config = dict(
    head_dim=32,
    norm_place='pre',
    norm_eps=1e-05,
    positions='rope',
    rope_base=10000.0,
    parallel_block=False,
    init_std_qkv=0.0452,
    optimizer='laprop',
    beta2=0.98,
    dataset='wikipedia_en',
)
MLP neurons of a small language model. Each row is named by its layer, matrix (gate and up: input weights) and neuron, and shows model dimensions 80-175. Each number is 128 + 32 x the weight over its row's rms, rounded and kept within 0 to 255. Numbers have three digits each. A neuron's up and down rows have the sign that makes its largest values positive.
A block is one neuron, or neurons of one layer that tend to fire together. Before each block is what it responds to, as a language model described it from the Wikipedia text at the highest values.

Description: Final digit of a year or the comma right after it, mostly after "In" opening a sentence, e.g. "In 1898", "In 1919,", "In July 2014"; weakly, mid-word pieces like "a-p-preciating".
L9.gate4:179113137126159153149127152106105137110143172083125097123140104096073157135106091121120121129072189216160116161100107140128149122059072134165132092108161144131124076212146127120142148109080071112134132098111134123147108147175192187134087141159140120126146136097142143115180129148094138170
L9.up4:106099160094155126135120087115106168130098103107148106108124148107153152112155074121129141129096123161123147196128093185112111128114113168111154130135144098090140032061152193112137099113151083089194179076115144134084121206121084119177120150135129145134146084069124135211161148153112139155
L9.gate40:160091106097106034092067133160098138115165142169164194182148118151086083204134114133122177190095134116172137188145198143129107158062106151113123117127122116150123137145158123150134165071163159129119126112151095152133161086104145123150086114126158086133099127115126097126100144165148114093
L9.up40:136086134135106090089141099099108101115133128189178103175127147142171125100113133180131102132175154130169178197164160134119102146124152072128162094067117176142111119123150133125081139110169094112138107135117090133144158116131201139135142093145090194083147154096059131135148095127149163171
L9.gate54:112132097103178136134102165097078135126106124075063144077138102133127100125129099207135160154120136126176111139181103131150100120102081098143189084078147164087093108137126096155192150109088146146128096096102135153097120145120160125083103110132107064049134146148126080100122103115089072176
L9.up54:128135111099141143081121156185139131143156160161144126101128152155057154088135087151145130127215130164150161152119174148122102130190129159193135095174133121135130117169092129148150201156170144155056074081156129210185045116076115169097152126099125156158121140143150137121165076139142165119
L9.gate152:133144141134175156147103109121127142102095165178153185092142149108121141116113129107050123132136145107152196067154127146098090127107107173106143098190064122169140149152156150054165068108106103127165110112134102104062055151081091150097148125111113109083138120207075142115108090145089144159
L9.up152:138147109137109173131078139088139141128151159120115144211128121115093097123110114138113108114170119125159116172142157117144114103122149130165117087141066115143144098109079113142131149043118143172186114125136104156189108129098134208107143154074147095131108148149123113108191150154128164114
L9.gate227:073121130138093143102114124148108133128126167125076159144103113137138134120171102100124136097122206107163120182178142147098162119110122059076096124120064131166147118110120116172125113143121140125102094135120140202101108094119169129117156073109090135088168112108165131156127193215096087138
L9.up227:153079126136190119077124082153160146128109062085150083106129111121063116090161124208111123101097086054176139102197109126140183103127185064136157157140167147132127144110120093127215163093119128158171118198147176084163104069100094129149192122095130092180146176208166139128122108130131146152
L9.gate260:106161125175091112078137147106099104153141042144142180119115121090065139141137111141154162106100146070127183169223174144082160089169118197160124118204147217173137140102140071153133111107117136110131128117168142125110076105108133122140098104085136162097135140117187091125155119135123130151
L9.up260:137161153101158134131126104088151096095149140137102101076148113077047134099161099101160080141112074064136161108137103091100143080186147088078132196152106147101175136044191108133108149092160081105171114174135090124099144107072128064112097108072105154137125134139129135081088091140171148134
L9.gate351:118130117116170123146146139152130112101133159124149149158154043168081153136081179097146133114114165125150201216137137079183168137115129111124116129145094097138087122146154127115149166137103156092152096112056121122092114112083118181073189185181161151114145107161119107117089094120128087133
L9.up351:076113120089075111148153104114115063077183177150123096106162133157136142158130114208103125133114135138133093181134121131161084125115120074163129105183126144124108128141119114162102101130144101160149083137143119182141121169150187137119093152111121177097054109128135141072177070154074124115
L9.gate364:123161126146117155096111144147128096089066084201198160153104102173149130160220157149062106082101139112110179172123139122143113140145102157132127101159082115140120179153162131156138097131169187141118113103082085168080076098153066162146156134125118170092149121103117158152129062121133094160
L9.up364:032143068128157073143094112112066109120156091153176142179179164164122130158194119110101124144159157173153138153116123172109125120114162149122125145129097158138133163122103110110067083118103106117099116127101119170095129161108170111140078180161124107159135110107106094155122077115097132143

Description: Short pieces that continue a word split into fragments, mainly es, ed, up, d, as in pr-es-ent, r-es-earch, s-up-plier, Or-d-er.
L3.gate39:161196078124053129174134147083133208156127107137165203124098140117148071150170155130132161151143171140134099157118141127131106101061225111127109113132106125119101186104132140165120113078082192095134131122119097139161109145165136061068172147119120128137182133091159139081129112154142099157
L3.up39:159181085103118169144099095123125214108140125138145148098129144135195106122116108103086177153114139127109104151127089116095122095062144167108134101139112161114148150135146182123131185143090164096142150141207058126158103126179132094096114163124067119156158124094125139162179100157081167173

Description: Word pieces in odd splits, above all "s" in the misspelling "it's"→"its" (its anchors), also "wh" after commas, "an", "th|is".
L7.gate59:131130142131129131138114171144133135125102176093151092155107202149129076132156084140167079144110073103100219133076153107124161163131096113159087106113104077134094113129114132130100119177150175100122135084177168139075160138138146141176168146085147086140106141195164118162161176151146157110
L7.up59:149114079104045097177117165124193127123123098160115109145179155129130162128186146129140128131140150176138158107184173136142170164152083124064123184187108157139112185092109190132109121126105125155130174099125077194109104142100130135191065147140132175146130113123171129127148145136172143062
L7.gate89:094115134113131130126153151119129128146137134147138155122150104124097089138123182154117129098139062118191134116138167152149133120136079087080169105138137093084154193172147137170116093133216163130122111184087091080075127052119138103159141103120150148104146114102165113112082138111145085137
L7.up89:093126148176128091074144187132119114049140149174124160159118181193185096106131125088185079122162153116104056120147120058139182117133099133126140154164178126108171124165118107122150100108105140163094186084174069162152072130143135150084195167202142097129065129103115130164099179167161140105
L7.gate98:120123171148101094126085166143116121182162080199193133109146108055095110138166173194080163119103142124109142151105118105151161086111116143156084113140102116114108063154120090128098168137088100131152079128145113148112170140165122099164110139138142100050180128136100154155129159096138067118
L7.up98:167115165165098102157119141123168122166178076099161125112090098147140088108140138072130167089062207133125164139128124056165159142127133186129145197110163120179080125173131150151099138130110138115134087133140117152101167119141155147136147157135147174112135185166129115167135183198162129135
L7.gate137:120107106104149075137153148111084134186137087139117157120145157144139092151179193134112163197103120142163174086129160097143101128147104126177106106125136201124138083114119041168101145132160175094128098063139158134149157145088101134129076134093129164097133137110140160169068154120114158116
L7.up137:133188077084102154104158120189132114179133118140101120089146115107115164204071086164171123108110083118146175123126147116156123130111108127168162140037117117110098117154166102127127164135131177132089170076165111118156180082125090152165141135136119135141144167102088129128110125084118129189
L7.gate154:140206111149107101118171203175207109185104111197126106159162112100110120156142125123119219142096170120106146153205178149115170166156108159099118102091123114112130118191150092169131090117169194096103100056139147164127228128118137115143118134124133098060111094129103131116102129133158085155
L7.up154:130152119149107082124155128191164111173151144186115193176172120148168126202102185117131103180099073158121141131171136104118207124153170125098126161163111114155107129153099092100123152199174136106108169162194135183114154077103075119207130145141189158108123140116126071177188151145187127122
L7.gate262:148146072107124117117169115136178164081157090057153090196119129088095099104143188190135146197093137130100124152146126147117158127119160135142117088146099101170126126090146161183096148148084069122143168115135125194163143167119125150206137157124127097115161154162074152157068136175128129100
L7.up262:128117049098117122112110167140127175096255176084094133173138092157114150099162153112186108127175059129128168086123123155127135119141121105084128143127148133114189122153159127163140107105150104089176177150174119118138129118117135085155152175096096128201073113117147080087154118113156131063
L7.gate348:149110116109111159117146139128101110125173112092148088118091078145138110111125150153131162202135160109136129105226178167121150158098151131123110155202135122091098125119117106132128138122090139118117085088106139108161108162097081089184136149065099192103100153120089130120148032156171151168
L7.up348:124136112115170092150132135114145090169109168166182095066161067186070156107103086134100156145141155134086132226059095071149152112104182141181143141133132129123127120146104150079110135111103125202127148140133156135161147103130144088102105186106108124150080148191118108179109122114103146124
L7.gate351:113143116135156070097193100109124095161145132159171155140107127143085069150130144162081065188129104133141141098105149130172099121133163128137136139204140150051116113061137128143145177112094207082133163160138138160101165160130131104150195111090150124120084098125169120141143169038116070082
L7.up351:076167159135168119119120141099118132119110121150130125167122119114114173144182115141147118176082126142113122114146109129194129141137159186196189161106088085096153066102123126100114103127158147131125201162195085127145182104128177177086121123112142122176112151155135091165113130116098122144

Description: Word-opening fragments that must be continued, mainly " wh" (which, who, why, white) and " an" (any, annual), plus mid-word pieces like Yu-g-oslavia.
L3.gate267:051132121179142080172158179109110111169155105113187146101153106118123141184153100084098122148156161058120123074157116131142144138156164124162113091093143105115122129137118162131109105154143100095136131111102101131130133113130158161117120146175178133114140065071162115140066088146122163149
L3.up267:070188130105122086186154229103188114149098135134121161135194127117167116188167118131074112156189100148112158130142092123117163100150154173191135142060150142108149150128138145109189173104164152121103200166120074166148176153133129076090116099141113096102087110104107150126047105108101088144

Description: Final digit pieces that complete a split four-digit year, such as 7 in 2007 and 3 in 2023, often in tables; weaker on mid-word fragments like al, v.
L7.gate14:112143130135125036044107143159104162109159122189099192122168153112137126114136123097141137133106110056116119084137111116118121118123133098105086155085129124187113144093068070125134142162147164166144099081158136118105135109116133079115165120076146135100169117095166149080127099129139096068
L7.up14:078112181221142171171157137138141078141133095075140178107186088113110133093152092153141164126132154165100109154171200126122149183162124129130113114175094101095136135129125087117154125183105095141154127121154119091117099161184126055064128123145112119132129154176185152129158192123187112182
L7.gate46:131197125163131182094146126150128140109112103158180193176096150125098144101164154078142154137042169164118095127104084125091173154183071140104195112132171093163106138086167071124204118108157143159161150117130108129138116108157099145073147135145117094115128124125156147081164145154162116163
L7.up46:102155134191173187127190077162091098152124142136200114124154148141082087122139133152168147117131151110144198162114088153138127082113084103162172102087102146052145124147117116183147120114152154157134131150176094153174205158074162185138146117125183165125112166167119085157136180153072121116
L7.gate63:134129114090102150069140170174095121123073122182086129121110159051104119138173110124113130065143175123175174088104115131099099145124139146143182138132137100117099120130107149136148132119097151084179139138168141153108113124118120124196138117148170096128146115139124101076130143177121183120
L7.up63:158063167130101099123110101180154123124132151147172110128140160194153110136124182141147127153141098106130110115103136133152081115088106169124099106094150139123170160127158096179152166113183111189122124105047120123145066131070179123079146146107077080111167115165155128165083086118104130129
L7.gate83:099086147131119189118117098111096165141124116173143202129122177112099118103158115123165130104109080189157079133109143142122160044129046119169113123097137104153160119153110175197216054107147110084138114124115100089116126181114102088109166092123112072100147134169113116156109109159158115168
L7.up83:083152099106131116107071141088123165106163074164097105138172126087164113116100137141062139119163196109093135131190099180167084107128187111103138144069066127126050159141160131193149141161117125115141163096108059147126137124109095092146162153127127139114117154110100196119151154116145169125
L7.gate90:066179124110141106166097135091122163105078110080148128172064107106113102081145173132151139146175149134134161180130117157146120118122078137168131156096165092039098157167148091173091088144118046063027113087114064102143199132104141114172117110130107167114115142126137125125051137162133095125
L7.up90:102113087103125139112060098085163127131144122148086149190101109119139156068135097182131072165174099082168121104101150136130137078120139113121158088099128156139135135157070176157095158026077177093107115150147148103157120147166203154176141117099090109145085121096130133156076199146086132133
L7.gate139:158077125106075118121190170156104158135056115161154128189053116146109139086138137104125114169146124202147137125165104112120123088140147106172166166101122100147140102115060116124144134081185126152138108191109097075168175072143136157095162140138112139128156197116109098090095097076120058131
L7.up139:036119156108134122131173086135156099077136145172195141033136111183108134128142090166153123147105040108137126136123112134130064137100079119111137124165180131103141126094148128153129116070100167099157154141100115081170153157145148139155171119083135168101129154151222176121131112091182106108
L7.gate144:160108128172128140131210123158123090159112113088155180162141188103122151084121132093103104131092123128115131079122100144148163084096096087132102112149125124162128100129197110117145081148156137118143092122118095096094105118132103106121133136078106201082163112158113168110113117123108129113
L7.up144:055136147154106099106085172124101143135150128149114150051096122087110155060128087135092138169187089145115131106128107123151099113169099094131167156125146140117136148077136126143141149145178160102089189154106057136118156099158145136126190202129091073138058126078167095137097172109158124162
L7.gate220:119094093116065080115078135145126169073141130142224033171104154096093103099181129104140147158163132104193192068192152138120127092147075081145164153127152140158167126074185093100154146096103132146125125096106188112163132142156156159127121181117108085138160145120171128121128174201148125138
L7.up220:123121121117131139112129151118059145126134150129179097160094168103114091102048113132140108133070191158153096108157117140089135151106162103169199131166159129137121069166154130101072125136146120192111165162161131111178163120105156067160153180146133132106201070080094129120078116129089068118

Description: Single digit tokens, mostly 0, falling inside a multi-digit number after earlier digits, as in the 0 of 1950s, 501st or 30, plus years like 2001.
L3.gate230:154098131152100082127108124150122141124155149118148132131134124157165151093158195122066141102160135160174091184081067080144122097193089053119134114142163166141113158104173141189153078086120108055104145188092095108078102170119146109141148186151120104099140095124102122145154129117088106161
L3.up230:127122166109105119152125148084156111160151110129113168120122096122145118170137134136128112133191179122116115154104146194161143088139104122137104112170075091120138100102070136162132129103123127103108118136117123098084169151135146130117079116145093124179056189115073150101162135175163052099

Description: Middle word pieces right after a short opening fragment, mostly "es" after pr/repr, as in pr-es-ident, repr-es-ented, also perf-or-mance, re-ce-ived.
L7.gate128:097133114171178142142149174124124118148159132122118107074151105132163090144068118149112071143135129134159160079172125154119107151088044129132092138130105121148103094120121071177178142144158084117151095136127214100095143184093153119181092027148127204054120098061108120104125136100135171107
L7.up128:125146123107114063113156070167047156102132134146093160144154127151099126104127076115144120103148141091131131118191146071152122127161133132118090058140134160114133079092142136174147150092081103147124102146132156117131109050122089134192107096116106108125141126115165180135086099152152107089
L7.gate135:118116143150128119140140125134175123220044132117137144129178067106107163111124104108105155158150146066119062108118084122078098144107086091054117087171145101132121131087154092128100122048126185116114118100170178088129110131183105121130195083102089086104134157148168161185043176094112105145
L7.up135:117121102169169189132178069141091154169148052145146152145154109144144146151116120161142135210174142087129110154155138076122126159141108071206102105113092103159122121139128127142106190119117168131106115149142139061053103102136168120132179116126049057070064089124105131128135134147129115076
L7.gate142:105060176110140111123158072187093094139101140121154177172114057110125100161178134069113112147159157102140138113149157105129152173090144104101059105130153123119086063119142122138148065101112127114130130085133087101096160072135101173130131074167112091117137108146143124135120115131123070168
L7.up142:058166076227103070136136146139152105127080145208086130119177075146130080150106111139136133164161144108152126171175174103096097165124103087112095074165130183073127112081102128137126175164139118112178127154122083115153081094090089127133140079149099157144192159102139133063109177114111085094
L7.gate153:152102109167168127130148148141110105133083111168150187077111117104116162133155201109134132149151201106137046175117147095155133137165090107089160162119086154114126089153164176140138154088131119133105137117075157104096141163159115196143139123118137131083149105114091105046108061135091069151
L7.up153:130109096147099120121188155143114099133088123169110148150093129123110168090106088099106129103130096097158087106158100148118158153128108061073062133093111136144125097121128132073064146142148144133088077188069132098119134083167125076120155064073123115056067168106114152071099107085170139109
L7.gate164:090155156163095122111159165175106139194161069161109119127152151149147119123144155110159111172092108088114116135164135179052178149124162127167092115167159088137144165074126092100127169148119120143105140134135167107152157127134126102109187089118135104040132094087105139055118117177080088099
L7.up164:124109143178156162166130123085116153108137132178156113174110115168183129116132139141083156136091120139111085175157135157185166119142122116145133137128116160046162150127142104117170116156095132122128128152144125117170116108123132103154146155121119129104116166093112143137133119119172127089
L7.gate182:154138149137146095155110117149098077185103174131131172137139130182137115110092094141068138110185160131117123101167144162132138086127150172075124126135106160137145121166146135117126126103136137082074088116144174129122135084114077158160121094071090103071063139134144100125139073112163097159
L7.up182:198141131103082123145165144153184122147121156120075159108127155133103121154126121119146151166082121065156116163120156177147121120107138147114069088123151116133112163121143113151108109090157145174180122089186159105077170135126144155120076089105073182122088109144158166113079084145146096171
L7.gate255:108141116130130061169102108147064137129117103199144149137109146139149129137087144150104148145161171155114110160138139184172162138093107144148160158124142102151078075101154112122099164050086125103109134109166128118138182114182103121185140102162149090102115102103132121143103156180102110076
L7.up255:107086083115104106122160153124097161111095088063089127145111163138111145123121111152134152173134133113142065132223138190129140070121077061093129153109174130124126140102221128092120163156130154100148114203087136118176179179094097118101159151082160164125134040121082166164119139096120114147
L7.gate362:133122117165116071091146137092151087111101128160143137121086133119158119109190122138163165140125168137129149079157122112075135152128088080089094158142101130126097088124137066138143138138135160087125094075136162055110098149124063112131157075082137141183164151097180161109147137126161086125
L7.up362:106131133114135165067124089107095113058126113145131097125088129117112130132149127106103144097130117111094115124140128111127121125224084109156120177126083068132149139145133092058105145122164085087144167122181110099154093112144090117123106111084185142154105165157143057148128178185126171095